config = dict(
    n_layer=22,
    n_kv_head=5,
    head_dim=32,
    vocab_size=2048,
    norm='layernorm',
    positions='learned',
    init_std_qkv=0.0395,
    init_std_up=0.0395,
    optimizer='muon_variant',
    lr_head=0.00619,
    warmup_steps=200,
    batch_tokens=8192,
    doc_mask=False,
    train_tokens=130000000,
)
MLP neurons of a small language model. Each row is named by its layer, matrix (up: input weights; down: output weights) and neuron, and shows model dimensions 16-143. Each number is 128 + 32 x the weight over its row's rms, rounded and kept within 0 to 255.
After each neuron's rows, "fires on" lists the tokens most often at its 100 highest values on Wikipedia text that the model never trained on. A number after a token or word is its count.

L19.up215 [123  34 148 106 161  74 127 150 114 145 140 137 111 113 158  99 140 126  91 171 157 130 102 130 178 114 146  90  91 140 120 161 137 102 115 142 144  84 156 175 129 111 124 147  72  99 217 110  89 145 140 132 148 135  66 122 142 144 135  74 185 114 102 131 158 132 125 182 109 112 161 145 113 176 192 147 111 125 149  53  53 137 134 125  80 162 124  65 136 123 155 115 132  66  92  72 128 100 107 174 139 109  98 111 130  75 140 133 118 144 106 161 149 190 142 140 104 136 101 189  75 172  92 113 117  49 121 137]
L19.down215 [122 117 200 140 137 107 158  60 118 144  98 142 132 144 138 194 142  90 170 150 106 126 102 176  78 144 112 150 126 153 128 125  89  58 160 130 127 106 105 163 108 137 123 102 141 113 132 178 179 186 130 162 137 113 153 147 125 141 145 111 111  86 112 172 150 188  99 180  61 175 113 105 123 131 135  99  98 118  76 101 122 126 174  83 147 154 144  45 109 135 127 108 119 160 113 186 154 148 140 116 117 178 135  99 105 157 110 116  89 103 152 158 184 144 154 124 162 110 145 145 117 101 121 104 136  98 145 134]
fires on: " 19" 78, " (19" 9, " 18" 5, " (18" 4

L19.up528 [171 134 111 122  84 174 171 135 159 160  94 139  98 125 148 107  87 190 207 122  67 109 124 135  93 166 157 100  83  88 177 126 126 191 200  91 124 141 134 141 150 147  60 113 103  93 109 135 109 157 157 140  94 159  91 144  72 106 120 149 171 212 135 154 194 121 126 142  75 126 140 103 151 134  85 100 146 163 175 149  79 145 107 171 105  93 144 101  72  98 125 143 141 125 146 166 155 105 116 163  45 162 104 119 130 127 169 171 134  86  87 115 133 139 104 126 130 101 134 113 106  63 104  88 140 154 180 123]
L19.down528 [ 99 168 165 139 108 161 120 161 158 136 166  97 133 110 119 122 164 123 146 132 112 146 158  74 129 101 123 146  95 135  81 146 139 150 108  67 154 158 108 106 100 103 104 171 151 173 107 175  97 124 152 155 157 123 131 179  86 142  78 117 142 147 148 182  56 124 135 120 177 127 160  88 177  84 137 158  95 100  89 175 159 105 113  91  65 118 149  80 152 125 128 117  91 111  70 126 108 125 159 203 115  86 119 209 147 109 164 126  41 120 122 117 142 140 160 115 128 111  92 130 112 100 111 165 113 161  87 122]
fires on: " " 43, "p" 10, " un" 8, " (" 7, "pi" 6, "ne" 6

L7.up483 [ 64 145 157 151 123  96 125  97 103 126 168  79 107 138 104 163 138 139 131 124 160 171  94 132 192 154 159 114 137  98 143 177  69  76 159 128 171 119  78 124 136 153  78 135 109 160 162 127 173 103  98 170  84 144 102  87 129 160 173  89 190 124 158 118 144 123 142 188 207  80 128  91 117 141 119 115 125 102 138  88  96 119 114 103 142 135 112  72 149  63 121 161 122 132 119 137 112 102 125 146 181 203 116 180  96 129 105 105 106  69 106 142 141  81 113 172 123 199 131  83  88 166  86 136 162 117 167 161]
L7.down483 [147 140 134 126 117  72 155 183  74 135 103 156 168 110  86 100 174 182  97 113 187 119  97 156 102 147 137  95 120 223 132 156 111  80  77 147 124 154  85 164  82 166  92 156 101 124 106 202 177 111 126 170 156 140 144  88 167 156 120  94 122 126 111 114 127 216 153 130 110 153  94 112 158 117 137 124 101 120 164  62 136  93  81 137 117 121 146 105 135 125 100 137  71 135  89 163 112 109 103 120 166  82 173 125  88 153 138 140 127 105 140 113 106 143 123 117  79 193 164 124 164 120 122 147 125  91 157 156]
fires on: "g" 42, " G" 10, "a" 10, "ag" 7, "va" 5

L19.up571 [138 113 137 133  47  81 127  87 179 119 149 114  90 113 115 141 159 166 114 138 132 145 110 107  19 173 147  90  98 137 139 135 125 144 117 138 101 106  46 159 126 148 121 144 119 190  83 111 124 100 110 123 171  73 138 149 122 128  63  76 126 143 138 101 132 130  88 182 154 144 158 113  97 114 163 125 147 169  90 125 162 135 158 116  63 144 192 159 109  91 119 156 122 139 124 105 140 124 168 105 137 165 113  81 109  95 134 203 104 122 111 177 122 159 119 145 163  72  76 196 115 169  38 123 148 161 175 149]
L19.down571 [165  91 169 197 103 142 112  76 159  85 153  69  81  72 105 136 109 154 127 152 109 159  82 155 123 128 130 124 199 135 106  69 100 116 160  71 120 171 165 121 114  84  74 149 181 131  95  96  65 114  88 158 127  77 129  97  99  76 157 102 164 129  58 148 130 186 119 113 103 107 133 132  73 124 111 132 133 124 129 157 137 129 126 102 161 157 156 122 123 141 126 116 176 115 104 164 160 153 138 146 185  84 195 168 162 143 120 115 110 170 151 112 149 125 124 211 112 140 172  95 134 153  87 114  98 145 146 112]
fires on: " con" 20, "or" 19, "ho" 18, "on" 7

L9.up433 [146 135 182 163 167 141 165  76 120  93 179 147 150  96 111 114 104 102 163 162 147 174 157  90 130  77 109  87 134 213 141 112 135 127 139  90  99 124 152 124 101 127 160  87 157  82 131 119 148  76 128  66 124 130 107  96 162  93 116 165 105 110  66 169  85 137 127 148 162 195 125 122 182 125 169 139  87  81 164 148 118 143 113  75 102 199 123 119 119 131 121 143 119 156 131  62 162  71 107 105 133 174 155 119 143  96  94  68  80 140 124 171 163 181 125 167 121 159 182 108 121 157  96 120  73 138 135 106]
L9.down433 [112  58 110 129 119 121 144 113  99 122 123 135 142 148 224 131 165 130 170 141 156 163 159 148 204 160 134 131 113  83 146 160 180 170 136 129 107 160 116 118 102 137 107 156 172 163  88 102  92 157 173 147 162  99 129 148 103  76 154 174 160 195 154 181 138 118  96  90 125  99 108 139 115  97 140  96 137 186 131 143  97  77 134 146 144  77 135 111  70 114  46 140 108 103 171 147 173 167 141 107 131  94 110 158 180 127 181 163 130 100 111 184  93 125 127 149 138  90 156 147 149  89 154 183 138 114 121  95]
fires on: "s" 36, ")" 17, "les" 12, "es" 6, "que" 5

L11.up322 [150 149 143 147  87 105 139  63 146  73 152 141 130  93 164 111 109  92  99 169 102 164 177 123 180 100 102 106  85 170 119 110 172 138 149 157  83 153 189 104 143 178  96 123  86 114 171 124 127 120 159  67 121 161 147 143 108  76  87 112 146  65 118 155 107 119 111 161 128 110 130 133 149 125 133  88 105  93 124 130 140 140 189 138 153 123 136 145 127 122 102 122 143  90  82 128 133  76 116 102 129 124 189 159 108 124  74 111  61 117 156 118 163 163 120 135 147 106  97 181 164 242 166 142 141 130  86 162]
L11.down322 [147 154 129 145 163 142 103 133 168 144 141 138  78 147 202  91 150 166 168 135 115 156 134  83 156 158  91 166 102 133 139 110 119 151 158 127 141 164 143 110 136 145 122 114  72  80 147 174 149 163 147 168  81 140 142 120 139 120 197 102  79 126 134  81 167  91  89 172 121  98 156 144 143 174  95 126  92 206 115 115 177 140 101 124 199 110 149  69 160 108 105 134  95 114 150 152 133 109 134 164 133 115 123 139 137 102 137  90 113  66 120 141 131 120 121 185 113  72 153  99 111  90 108 128 140  71 191 104]
fires on: "s" 32, "u" 16, "i" 11, "es" 10, "o" 9, "e" 7

L6.up499 [120 136 149 106 165 131 139  98 131 153 121  89  46 101 149 122 111 107 152 121  83 206 100 130 125 101 120 102 121 119 110 167 189 117 148 106  84 149 174  99 121 135 156 104 140  89 125 166 129  63  88 152 145 120  84 158 165  87 143 170 101 100 136 125 102 139 155 127 111 137  97 145 146 125 100 130 120 151 160 166 141 167 206  72 163  96 122 204  85  84 112 172  48 130 124  78 127 160 122 194 153 184 212  52 140 105 112 105 115  74  82 173 128 125 118 121 103 124 168 114 134  83 156 171  75 121 118 143]
L6.down499 [140 104 112 145 123 132 165  81  76 102  56 127 180 161 108 114 162 207 146 160 157 102  94  91 126  87 147 118 140 140 159 185 162 139  89 113 170 172 112  93 124 133 127 165  83 124 128  85 131 175 112  41 100 119 130 139 103  91 159 100 139 135 155  94 143 125  55 140  93 120 138 184 161 154 106 118 123  86 133 122  97  50 140 109 100 120 179  93 157  73 145 134 122 145  79 137 111 145 119 133  59 145 184 184  97 154 168 173 134 127 105 141 126 136  95 143 148 117 155 128 145 114 144 174 125 151  98 145]
fires on: "s" 34, "ies" 21, "es" 20, "um" 6, "se" 6, "age" 5

L15.up125 [143 110 106 129 138 138 117 120 100 131 143 100 102 180 142 169 166 169 137 130 166 151 113  49 162 101 211 133 124 123 140 135 110 118  88 169 198 112 129 143 110 199 104 102 139  75  88  98 148 138 111 158 178 131  87 176 126 140 175 133  92 103 140 164 148 173 142  83 115 131 148 142  91 139 133 120 191 185  90 134 100 145 148 121  69  95 109 153  80 105 106 163 153 201 159 178 126 127  72 113 203 143 114 175 141  61  56  95 173 100 158  85 111 113 120 127 120 135 165 134 114 146 110  98 100 137 103 123]
L15.down125 [117 212 133  97 125 157 162 106 144 137 175 144  96 124  84  33 151 102 130  74 147  97 124 117 135 148 181 106  89 125 122 137  96 165 146 153 123  98 151 135  93  76 123 103 142 171 200 132 152 126  94 160  99  92 149 137 137 161  84 172 133 152 104 133 134 157 157 140  96 108 136 149 109 149  94 157  90 107  94 130 109 115 102  94 123 122 188 171  57 119 137 119 168 109 160 130 160 154  97 158 133 104 143  74 112 181  57 117 106 145 130 110 100 135 126 120 160 120 113 110 118 150 170 156 157  76 137 116]
fires on: "ma" 20, "la" 13, "y" 12, "l" 11, "li" 7

L15.up134 [119  89 127 122 130 123 170 142 147 147 118 195 124 159 144 132 137  92 142 205 117 153  77 110 102 128 102 108 127 148  83 105 110 133 144 129 130  81  97 118 154  88 131 116 158  70 204 106  83 155 162  77 163 185 166  98 111 181 112  67 116 163 103 150 165 141 150 121 169 126 171 133 106 145  74 108 115 117 172  73 104 125 114 116 113 171 166 129 111  59 122  55  99 118 115 112 177 113 145 119 105  98 130 212 183 153 160 103 132 145 120 117 168 167 123 130 125 148 101  97  79 145  89 138 107  90 175 139]
L15.down134 [125  79 170 207 158 132 117 107 135  92  77 140 109  81 149 182 172 172 114 106  71 172 168  82 163 121 111 172 115 170 125 204 126 114 111 149 106 126  95  98 101 137  75 131 138 109 112 136 146 155 149 170 121  55 107 183  89  90 128 185 120  92 150 223 141 121 131 134  94 139 120 156  86 119 114 131  82  86 168 130 140 155  83 169 145  93 170  91 117  88 151 119 162 141 163 159  88 135 111 126 182 137  46 144 162 196 101 160  65 147 123 160 116 114 116 125  99 112  82 136 116  83 133 163 147  94 114 121]
fires on: " 19" 18, " (19" 15, "g" 13, "20" 13, "us" 6

L15.up136 [169  99 135 148 183  70 115  96 149 130 112 140 120 155 177 148 124 104 157 156 125 143 141  72 189  72 125 102 126 159 155  90 142 128 183  80 157 136 139 169 109  95 181  72 120 174 157 119 143  97 169 153 135 141 139 173 169 108 107 139 137 101  83  97 149 137  84 135 161 140  93 103 109 139 174 167 127 166 145 112  83 140 145  82 170 129  89 149 119 109 167 105  81 135  96 116 122 108 170 130  79  94 160 119  70  87 117 128  87  71 175 148 169 176 190 125 148 138 153  93 117 156 122 162 101  97 121 176]
L15.down136 [103 122 143 140 103 143 166 129 158 111 196 217 152 125 118 160  98 137 110 171 178 109 151  75 155 165 176 153 188 103 132 114 116 128 154  82 112 152 101  76 146 127 124 170 102 166  99 121  87 111 152 132 147 121 157 122 136 108 194 122  39 117 159 141 139 136 131 133 123 133  47 153 134 130 136 103 142 156 132 194 112  99  84 116 122 119 131  95  75  73 101 174 113  92 133 118 136  93 139 150  93 153  84 111 137  91 142 102  95  31 113 184 136 157 127 134 108 133 124 117 144 147  76 118 124 114  88 127]
fires on: "s" 72, " of" 6, "les" 5, "es" 5, "ic" 4

L18.up272 [103 101 147  97 127 218 114  98 160 143 165 168 106 145 168  73 148  90 167 145  48 119  84 129 154 129  59 130 142 145 114 114 212 164 143 150 154 172 116 100 109 131 131  85 112  84 120 156 143 124 143  63 106 112  90  89 129 141 118 124 126 136 114 129 149 128 174 104 113 220 120 110  96  95 117 131 173  93 116  85  93 150 147 128 141 159 169  90  86 145 131  92 148 114 134  81 119  61  73  99 152 122 118 203  96 119 115 176 194 134 139 141 178 109 131  84 123 148 142 140 130 177 115 141 109 104 105 155]
L18.down272 [ 90 119 159 135 122 166  97 112 104 155 135 129 159 161 107 101 141 193 133 132  58 151 137 107 107 204 127 137 179 180  86 113 169 105 157 141 109  80 159  99  91 127 109  70 160 100 155 123 141 108 143 157 102 198 142  74 107 143 120  80 101 178 113 130 101 127 106 116 149 106  99 110 212 172  52 124 112 158 106 124 163 112 156 124 115 106 109 114 167 162  98 162 121  66 163 151 136 139 111 104 109  96 109 149  83 147 132 129 116 108 114 172 138 108 182 158 118  59 102  96 101 124 199 145 108 123  91 144]
fires on: " " 32, " M" 24, "f" 5, "con" 5, "n" 5, "z" 4

L17.up606 [135 107 119 159  85 144 116 127 112 133 110 152 138 144 159  84 162 180 137 135 112 148 137 127 146 135 162 115 128  97 141 119 116  90 111 118 148 103 109 127 101 147  64 126 124 141 137 165 173 141  93 147 131 131  97  90 155 164  97 106 164 136 136 183 114 172 114 116  92 101 142  87 147  94 105 155 100  96 133  82  73 117  95  73 137 138 153 152 122  69  70  90  84  39  96 120 166 125  71 110 114 151  83 117 168 151 119 160 141 161 108 140 124 129 106 103 143 182 103 136  79 176 104 142 214 117 146 180]
L17.down606 [145 111 131 108 105 141 165 107  81 124 152  88 143 156 149 136 153  82  75 103 159 155 184 127  75 132 104 108  80 161 148 155 166 120 164 160 141 206 152 118 132 110 183  98 157 106 165 121 118 149 204 111 140  96 103  94  98  82 153 101 118 102 125 120  87 187 141 100 200 100  86 130 102 141 125 152 102 128 140 139 160 113  79 142 135 154  89  82  30 164 136 151  76 178 154 175 122 153  63 123  65  55 141 126 125 123 124 163 188 170 110 118 146 112 151 157 179 191 144 105 125  92 135  97 145 146 118 127]
fires on: " G" 26, "al" 13, "it" 8, "ge" 8, "g" 8

L4.up528 [151 132 142 155 168 128 145 113  82 204 139 146 121 148 115  84 151 145 132 191 101 165  96 135 109 138 125 136 112 142 121 144  97 155 151  74  99 158 129 151 102  73 109  69 157  30 141 173  56 107 144 133 151 152 120 148 142  65 111  85 113 102 103 164 182  80 165 139 139 138 101 130 153 182 127 121 139 121 109  62  82 128 162 156 113 136 146 133 158 135 200  87  77 103  63 115 109 159 119 112 151 123 145 140 129  96 119 105 158 122  98 100 165  96  87 152 149 148 151 117  57 146 182 111 132  65 165 134]
L4.down528 [ 73  97 122  79 114  88 137  99 185  78 131 135 107 183 137 152  65  83  84 103 123 143 170 129 158 134 147 128  83 126 139 184 105 123 162 121 110 104 123 120 120  91 113 157 114 114 133 146 162 129 150 101 161 178 205 187 119  71 146 138 128 162 141  70 134 136  94 129 124  88  65 120 164 122 193 138 136 149 124 128 188 171 132  92  91 125  81 135 146 134 162 109 124 116 118 140 160  74 119 175 121 105 166 135 157 173  58 162 149 165  65 153  72 133 152 102 136  55 163 111 114 103 119 107 117 120 131 112]
fires on: " 19" 76, " (19" 9, "19" 4, "20" 4, "no" 4

L19.up206 [119 115  86 107 133  88 138 110 170 169 148 170 106 154 126 162 144 168 113 168 106  95 138 191 139 115  61 128 153 124  95  79  89 112 151 114 102 106 158 172  77 127 147 101 137  93 155 115 133 175 121 113  98 123 110 143 180 148 112 100 142  78  99 158 129 136 168 134 104 139 136 155 137 140 117 137 142  98  94 131 158  98 149 129 105 123 115 142 125  90 128 135 110 101 140 140 116 122 139 136 115 134 101 193 124  53 103 171 192 164 171 135 128 100 137 212 163  99 139 144  95  58 198 147 155 162 193 154]
L19.down206 [121 123 129  88 125 164 123  32  98 109  97  63 141 174 122  99 154 142 168  94  86 169 151 130 205 124 104 218 152 129  95 152 151 116 139 186 116 149 142 166 159 115 130 147 106 153 116 115 159 134  74 103  65 103 105  96 100 176 138 111  88 110 108 127 130 148 121 157 136 143 148 136 130 127 130 105 169 141  71  98 168 114 133 118  76 163 171 162 197 126 139 111 172 129 120 107 110 124 136 115 119 143 105 173 146 208 154 142  93  99 139  31 138  85  94 123 120 127 107 141  75 132 145 123 109 149 111 104]
fires on: "r" 50, " d" 8, "l" 8, "–" 5

L19.up415 [128  61 144  61 130 124 153 155 135 171 106  96  91 128  67 138 152 135  94 183 123 158  60 161  72 110 111 114 165 109 143 131 173 155 163  91 125 103 159 138 114 126 120 117 140 110 153 122  91 149 106 117 138 147 130 146 150 129 126  91 159 110 141 156 147 116 131 100 172 132 144 142 196 188  67 128 166 131 167  84 114 120 147 106 108 102 131 173 137 132 142 128 179  61 126  41 119  84  69 152 148 129 142 137 183  58 126 180  97 115 139 134 127 167 131 130 170 105 139 114 134 163 105  99 122 100 152 111]
L19.down415 [108 140 122 156 110 159 125  64 152 100  90 145 136 111 135 108 144 114 138 119 125 126 181 147 105 125 140 160  56 148 130 103 181 151 153 242 149 133  88 151 137  97 150 138 137 131 115 157 169 151  81 200  97 143 112  73  85 143  76 186 132 119 180 173 111 177 121 151 152 116 100  86  95  50  65 151  73 119 103 164 118 156 173 161  98 135 180 134 141 114 139 137 144 138 124 135 119 142 166  60 111 129 155 121  94 165 132 128 117 117 148 147 123 135  66 103 107 162 165 131 130 132 142 114 154 127 152 124]
fires on: " 19" 25, "co" 19, "a" 11, "n" 4, " (19" 4, "s" 4

L7.up559 [112  76 108 113 135 151 122 115  96  34 148 107 116 111 100 125 110 156 158 128  88 138 105 198 162 138 174 161 139 182 134 146 141 188 151 165  89  74  63 126 113 109 117 153 108 111 106 134 181 125 109 124 144 122 143 130 158 142  72 107  69 124 131 157 112  57 133 116 121 127 130 162 163 160 101 139 144 135  93 162 117 174 125  35  68 145 153 142 110 136 155 114  64 142 124 163 159 171 122 121 133 146  96 132 161 119 200 155  75 132 120 155 161  85 104 148 191 152  85 131 162 101 102 103 116 133  72 138]
L7.down559 [148 132 158 192 154  85 105  97 160 181 158 120 180 125 105 133 114 110 196 132 172 139 113 126  91 169  90 109 154 170 144 105 126 146 143 154 145 124  92 107 207 121 130 123 150  79 106 183 106 128 103 120 177  66 150 131  94 100 153  94 219 142 133 112  96 129 103 107  74 106 153 119 163  69 105 116 164 160 101 178 143 135  93 175 162  89  94 141 176 123 141 168 100  96 142  97  58 119 114 175 122 146 152 150 107 133  81  96 133 165 126 132 116 198 146  88 164 155 126 117 104 156 110 123 173 125 158 122]
fires on: "w" 26, "ly" 15, "ang" 9, "ī" 6, "ze" 6, "ine" 6

L11.up27 [ 93  72  67 118 110 169 110 166 117 128 106  82  92 181 214 158 126 109 133  62 126 126 128 108 149 144 110 151 194 136  96 164 161 137 130  88 129 138 121 147 191 197 147 175 107 132  85  99  95 155 114 158 136 110 137  81 156 130 129 149 120 110 107 131 160 121 183  98  89  92 156 131 128 188 113 143 127  99 155  91  98 129 205 105  96 104 161  91 142 180  97 183 162  99 170 126 100  92 106 136 111 102 105 139 118 129 132 137  74 117  96 167  84  84 140 112 164 164 119  79 138 134  88  68 145  83 171 129]
L11.down27 [144 136 144 106 158 117 131 154 106 106  92 144 149 101  60 135 153 109 169 131 135 154 115 159 146 135  99 111 169 173 148 115 128 173 174 175 157 184 158 126 152  90  89  80 120 110 115  72 137 108  78 116 123 118 182 124  90 149  63 105 124 125 127 127 115 150  90 158 142 111 138 141  85 144  76 131 148 103 151  70 146 155 145 115 190 138  97 111 100 124  97 129  95 162 150 147 167 128 155  64 141  73  74 148 133 123  89 109 136 112 119 158 115 137  95 165 169 108 125 158 118 142 153 167 138 159 193 174]
fires on: "leg" 16, "y" 16, "ig" 11, "re" 7, "/" 5

L11.up478 [127 140 168 168 116 127 145 194 137 147  70 152  98  73 101 120 155 124  37 103 122 106 128 157 139 180  89 126 150  93 142 150 166 158 124 142 136 187 108  97 127 118 131 154  94  97 149 150 110 116 129 126  78  91 138 123 136 115 209 101 151  78 130 139 124  88  99 186 111 129 111 140 123 157  68  23  69 169  84 164  91 180 200 121 122 152 130 165  84  56 140 162 115 108 137  71 148 131 128 106 143 207 123 136 131 178 125 148 130 168  98  67 142 182 120 153 145 158 114 102 127 172  97 134 180 133 112  81]
L11.down478 [149 101 118 190  89 173 118 124 129 139 141  98 128 126 106 139 190 162 137  85 124 127  83 149 118  70  76 136 155  90 108 113 110 124 134  63 190  97 217 150 166 141  91 144 167 176  83 114 122 126 159 126 146 164  73 168  82 165  76 107  86 100 157 100 146 127 116 157 130 166 131  94  90 148 152 148 149 113 149 164 123  84 127 104  95  90  50 149 109 129 129 153 149  99  78 134 109 148 125  82 120  72 162 128  85 109 140 134 135 184 211 156 113 131 115 105 164 150  95 142 128 118 153  72 145  89 171 140]
fires on: "e" 40, "pe" 9, "se" 6, "n" 5, "it" 4

L11.up109 [135 111 152 114 102 145 141 138 126 122  72  81 156 106  83 155  71 182  95 187 125 133 115 173 141 144 133 118 120  88 138 117 172 141 151 146 105 169 110  99  93 145 126 159  95  83  92 108  78 154 171 144 111 121 120 119  95 147 168 127 112  89 175 235 130  93 136  96 153 124 101  97 117 173 132 112 111 125 127 138 155 134 128 135 138 149 137 120  76  59 129 108  79 168 132  59 188 175 113 122 136 128 129  84 135 184 139 100  96 101 170 118 154 130 170 166 153 118 189 163 101 121 112 134  57 145 161 129]
L11.down109 [136 121 116 122  84 143  94 145 130 186 138 143 173 119 108 151  68  97 186 118  90 107 104  70 145 102  79 125  97  99 148 111  88 134 117  92 201  87  64 139 115  73 168  91 116 174 174 146 148  70 150  71 184 144 133 214  95 121 142 152 154  96  91 100 114 141 123 170 121 110 105 107 105 117 128 140 118 121 139 161 108 195 145  81 192 140 145 142 134 151 126 150 136 114  99 124 104 152 105 146 156 110 138 183  80 160 121 136 134 123 142 167 123 110 123 164 159  76 133 117 145 141 190  89 135 114  94 168]
fires on: "," 39, "hi" 7, "e" 6, "le" 5, "pe" 4

L13.up534 [113 140  79 127 120 131 108 101  77 168 192 156 110 100 103  90 134  83 141 183  60 155  93 145 123  74 115  58 111 100 125  97 175 157 119 138 162 133 154 136 134 168 165 104 143 124 139  81 137 103 113 117 114 146 109  70 115  88 167 132 150  89  81 122 145 110 127  86 166 167 130 101 178 157 183  99 149 174  74 157 189 135 130 195 106 118 115 136 105 128 125  76 160 159 190 119 129  89 119 132 134 106 105 170 114 150 161 127 145 146 186 147  69 175 139  72 153 159 135 154 120 166 182 110  92  87  88 122]
L13.down534 [133 198  95 149 101 159  58  93 128  91 158 156 163 130 160 150 166 114  73 138  85 125 110 102 133 166 130 149 129 133 146 120 146  84 134 140 141 100 119 113 139 128 111 106  65 112 126 129 145  83  84 129 101 151 126 111 140 164 186 101 125 107 173 151 116 161  82  98 164 165 151  58 117 119 132 130  89  80 133  66 104 168 103 143 151 139  81  93 152 116 161 146  92 151 133 104 139 125  67 133 170 173  97 198 147 166 172 167 112 102  99 193 123 157 173 141 141 119 102 148 122 134 147 124  88 200 146  98]
fires on: " M" 33, "20" 11, "no" 10, "con" 8, "va" 5, "pa" 5

L11.up580 [149 122 162 104 131 101 120 126 159  71 118  67 155 146 204 102 183 147 133  87  96  74  80  90 143 184  66 161 173 149  99  81 173 118 145 118 105 122 113 177 137 154 157  72 135 127 131 149 113 121 147 176 144 113 109 103 120 176 134  80 105  98 106  84 135  95 190 138 110 124 180 130 143 192  97 125 155  99 153 126 156 140 180  95 124 113 145 107  60 118 105 163 104 163 141  98 102 103 210 157 118 104 110 115 168 204 112 109 135 141 154 133  95 107  99 117 127 175 166 107 170 145 101 118 116 152 158 158]
L11.down580 [146 158 111 139 191 167 143 145 180 145 118  91 143  76 126 120  62 141 186 136 148  84 137  76  85 130 134 165 122 134 121 116 137 146 111 140 118 129  72 102 207 132  86 206  58  99 167 146 128 107  90 120 170  95 111 196 108  80  49 128 108 108 106 163 127 118 119 123 208 133  99  73 143 113 120 129 138 123 109 193 168 161 109 131 164  48 109 110 123  98 116  78 124 127 151 115 129 156 121 117 139 123 180 143 126 167 200 141 118  87 226 126 138 142 173 135 167 143 160  80 112 150  86 141 110 147  85 130]
fires on: "re" 17, "y" 17, "er" 9, "it" 6, "ar" 6

L5.up450 [196 137 163 147 127 121 190  78 116 197 130 147 162  77 210 122  94  78 105  93 104 134 110 128 112 122 174  96 107 179  93  80 116 168 127 115  79 115 152 140 100 137 138 134 102  93 205 121 101  81  84  98 190 148 126 168 166  52 130 166  89 177  90 104 107 109 151 130 154  85 136 104 121 154 108 121 121  47 159 185 131 146  82 158 123 149 115 171  98 124  97 111 154 155 158 150 152  83 116 142 103 155 138 101 133 193 127  96  79  93 164 161 119 169  95 189 155 126 194  96 134 128 126 168 122 117 103 159]
L5.down450 [102  80 146 149 150 145 185 101 130  93 112  82 115 128 171  99 114 120  82 127 167 107 139 114 156  95  95 125 122 128 170 191 174 139 134 123 126 104 141 149 148 134 114 125 119 116 175 153 130  96 142 148 149 133 126 128 103  94 165 143 107 132 106 129 137 136 113 166  72 160 132 203 100 167  82 122 132 156  98  90 120  39 131 130  86  37 118  52  85 108 142 142  92 127 144 184  96 150 190 136 187 156 138  83 124  88  79 138 150 121 101 142 141 106 210 173 146 137 119 170 170 100 134 135 121 120 120 186]
fires on: "es" 25, "les" 18, "ers" 14, " may" 10

L5.up152 [107  81 167 139 142 163 131  97 101 113 142 142 125 100 137 133 154 120 104 190  93 161  88 159 146 129  77  54 134 101 139 119  94  91 119 141  92 120 103 120 160 156  95 112 121 178 145 112  94 114  76 118 102 104  96 116 102 157 139 131 166 126 110 104 188 102 103  98 132 143 132 129 127 154 183 136 185 102  96 155 127 146 119 185 159  94 134 158 162 129  77 121 122  94  69 148 178  77 110 136 118 139 122 203 160 125 136 146 150 161 213 108 111 201 109 156 104 132  93 161  87 133 124 118 126  55 156  90]
L5.down152 [188 143  50 111 163 154 112 131 162 128 117 163 106 140 122 104  98  75 135 104 111 174 100  51 128 159 136 102 158  87 164  92 127  86 123 116 103 115 122 111 112 140 152 152 191 114 145 150 180 120 127 155 126  92  73 130 123  88 159 138 108 163  72 177 169  62  80 112  94 163  88  94 110 136 116 127 133 158 163 160 147 179 141 179 132 158 105 153 178 115 176 155 104 156  89 125 110 187 116 113 154  85 108 188 165 134 143 186 137 111  78  92 103 116 104 136 137 181 177 156 137 103 105  92 117  77 152 153]
fires on: "20" 64, " an" 16, "con" 5, "ron" 4

L8.up313 [120 189  96 103  70 165 171  64  90 111 125 166 131 153 145 152 120 118 177 130 116 134  99  67 160 134 184 185 147 129 150 132  64 156  93 127 162 132 102  97 158 208 122  82 116 137 106  72 159  94 123 153 137 117  91 142 101 133 124  44 137  95 161 135 122 151 100 143 115 181 160 126 133 130 117  97 168  93 171  99 109 174 114 117 156  89  77 101 115  82  78 115 156 119 154 183 169 179 111  72 166 107  94 141 121 114 156 168 111  89 132 124 112  95 123  84 149 170 161 128 138 138 103 116  88 162 159 119]
L8.down313 [126  85  89 130 141 108 100 183 198 148 113  79  72 119 140 127 123 129 127 124 118  96 110  65 127 169 186 136 132  92 115 159 192  92 123 147 107  96 146 144 135  66 137 175 108 115 106 102 106 116 112 123  84 133 112 160 134 167 165 174 120 158 108  68 180 150 115 147  87 124 161 108  88 119  98 178 139 119 139 178 120 126 120 155 111 101 156 163  79 143 179 171 104 158 110 112 121  68 134 140 162 139  83 163 113  93 160 106 108 168 121 144 122 146 150 128 110 102 119  88 168 105 167 126 187 121 179 168]
fires on: "il" 38, "p" 18, "y" 15, "op" 12, "al" 6, "ma" 4

L17.up275 [128 122 126 157  75 179 148 146 110 184 177 158 141 102 126 193 128 174 134 125  97  94  97 176 135 128 109  99  79 135 135  78 147 193  85 116 181 116 123 140 153 160  83 175 116 116 174 145 158 145 117 115 131  89 109 152 152 140  34 117 139 173 108 143 137 140 112 175 162 127 124 168 126 100 153  96 166 174 153 133 108 137  92 166  91 106  88 106  97  54 163  96  66 150 144 116 151 109 168 197 148 117 136 126  94  74 159 185  64 126  68  73 124 164 188 141 161  80 112 109  99 111  85 146 161 163 142 145]
L17.down275 [160 234 103 130 119 204 136  82 137 146 144 110 143 112 144  88 144 132 173 117 122 186 108 148 112 168 138  82 147  96 138 173 101 119 132  68 121 216  97  94 100 109 170 147 129 143  93 178 132 116 111 130 197 105 114 169 127 164 142 118 128 177  50 121 114  91 129  68  79 169 171 151 142  93 144 127 166 130 167 144 124  96 118 131 106 101 132  92 110 113  88 170 124 125  93 133 124 125 149 152 117  52 110 151 137 131 162 111 108 180 132 153 142  75 159 152 111 113 117  69  87 107 125 127 132 132 110 147]
fires on: " (" 82